Weights of a small transformer language model.
Size: 8 layers, width 384, MLP 1536 ReLU, vocabulary 8192, 18.1M parameters.
Architecture: LayerNorm before each block, tied embeddings, capped logits.
Training: a variant of Adam for these matrices, 321M tokens, 4891 steps.
MLP neurons of a small language model. Each row is named by its layer, matrix (down: output weights) and neuron, and shows model dimensions 256-351. Each number is 500 + 25 x the weight over its row's rms, rounded and kept within 0 to 999. Numbers have three digits each.
After each neuron's rows, "fires before" lists the tokens most often just after its 100 highest values on Wikipedia text that the model never trained on. A number after a token or word is its count.

L3.down258:501508536526475469538525529525525472480492497486462480489529505493491516505472468512462526514521513466475481487513487494524521528512512542469540499512498527498513535485529506493508515518482486540473511495495501503440503474489474480503449524486530519506537497501492490522543462533483526499
fires before: " |" 27, " | " 24, "0" 16, "+" 6, "." 4

L3.down992:509493492485487446536550514519474524502493487512485503511499464522490511491550510519508512466483485499507469490483491514508501494495531480460478529508508526487511489504498568481505478514481499500478490459501476505520483535509521520486527442477507507460494497507501510520502505527457514507
fires before: ")" 20, ")." 18, "–" 8, ")===" 4

L3.down1454:514539512536484493502482508482481487511526527449487504495502531473492490470519541477514499509490491492554481501490487536496551487480462536478542506453515539502482545467506518407496490498499500495487473468495472490502535499511482468512508469520541493478513521526524498493504502471482494514
fires before: "\n" 63, "\n\n" 34

L3.down1195:494506477514512504461481527502508522515480474488493485497544489527482522484495535489492512523517461518525481486536528492534534477459502489500499494535465542492483533475477537507513499494470549522506510484499520464458498499516503484466494500535488506457521500485518515513527525482505469518
fires before: "- " 20, "2" 14, "1" 11, "=" 5

L3.down1491:516511516508483486456489498510519487459519502491511516509473482517473506460567476460523511508527476501495513502486516488466499484491529482517487458469510476515455498517478465513517510505538506548493539460534458525490530526505524462525515523520504509542498495527515526473515484524512511528
fires before: "1" 27, "2" 14, "al" 12

L3.down915:479507491483497467480478530515493491507501480534466518476476489504475463489507516506518517465564479523485483493523480488552541486473509513491487503497465460526478499492512501492522496512515523516494494509497459544493491456480471519472537529499490529549474498498496480479519500461541476559
fires before: "2" 43, "1" 24, "\n" 11, "–" 6, ":" 4

L3.down327:498495481477507489474512528492562506510528509498531467541483529566527516524448487487494470470457505497467480496486504496484504484518498449469521485475540511497484480509469518535475559500561499488529488490533485529483493496520518486531507469506481492502477568465487513503474494510481521499
fires before: "\n" 46, " |" 7

L3.down564:466499485467490496487490490477520467484534564534468493526490549539482530491485476496505492528493507510498499494481531501511538479522478514494511485497502513522495517464505477462475516493485503459533518454470504515529514519473485546514512497517481551528484510525494488489558466518505475531
fires before: "." 32, "," 11, "\n" 5, " and" 5, ";" 4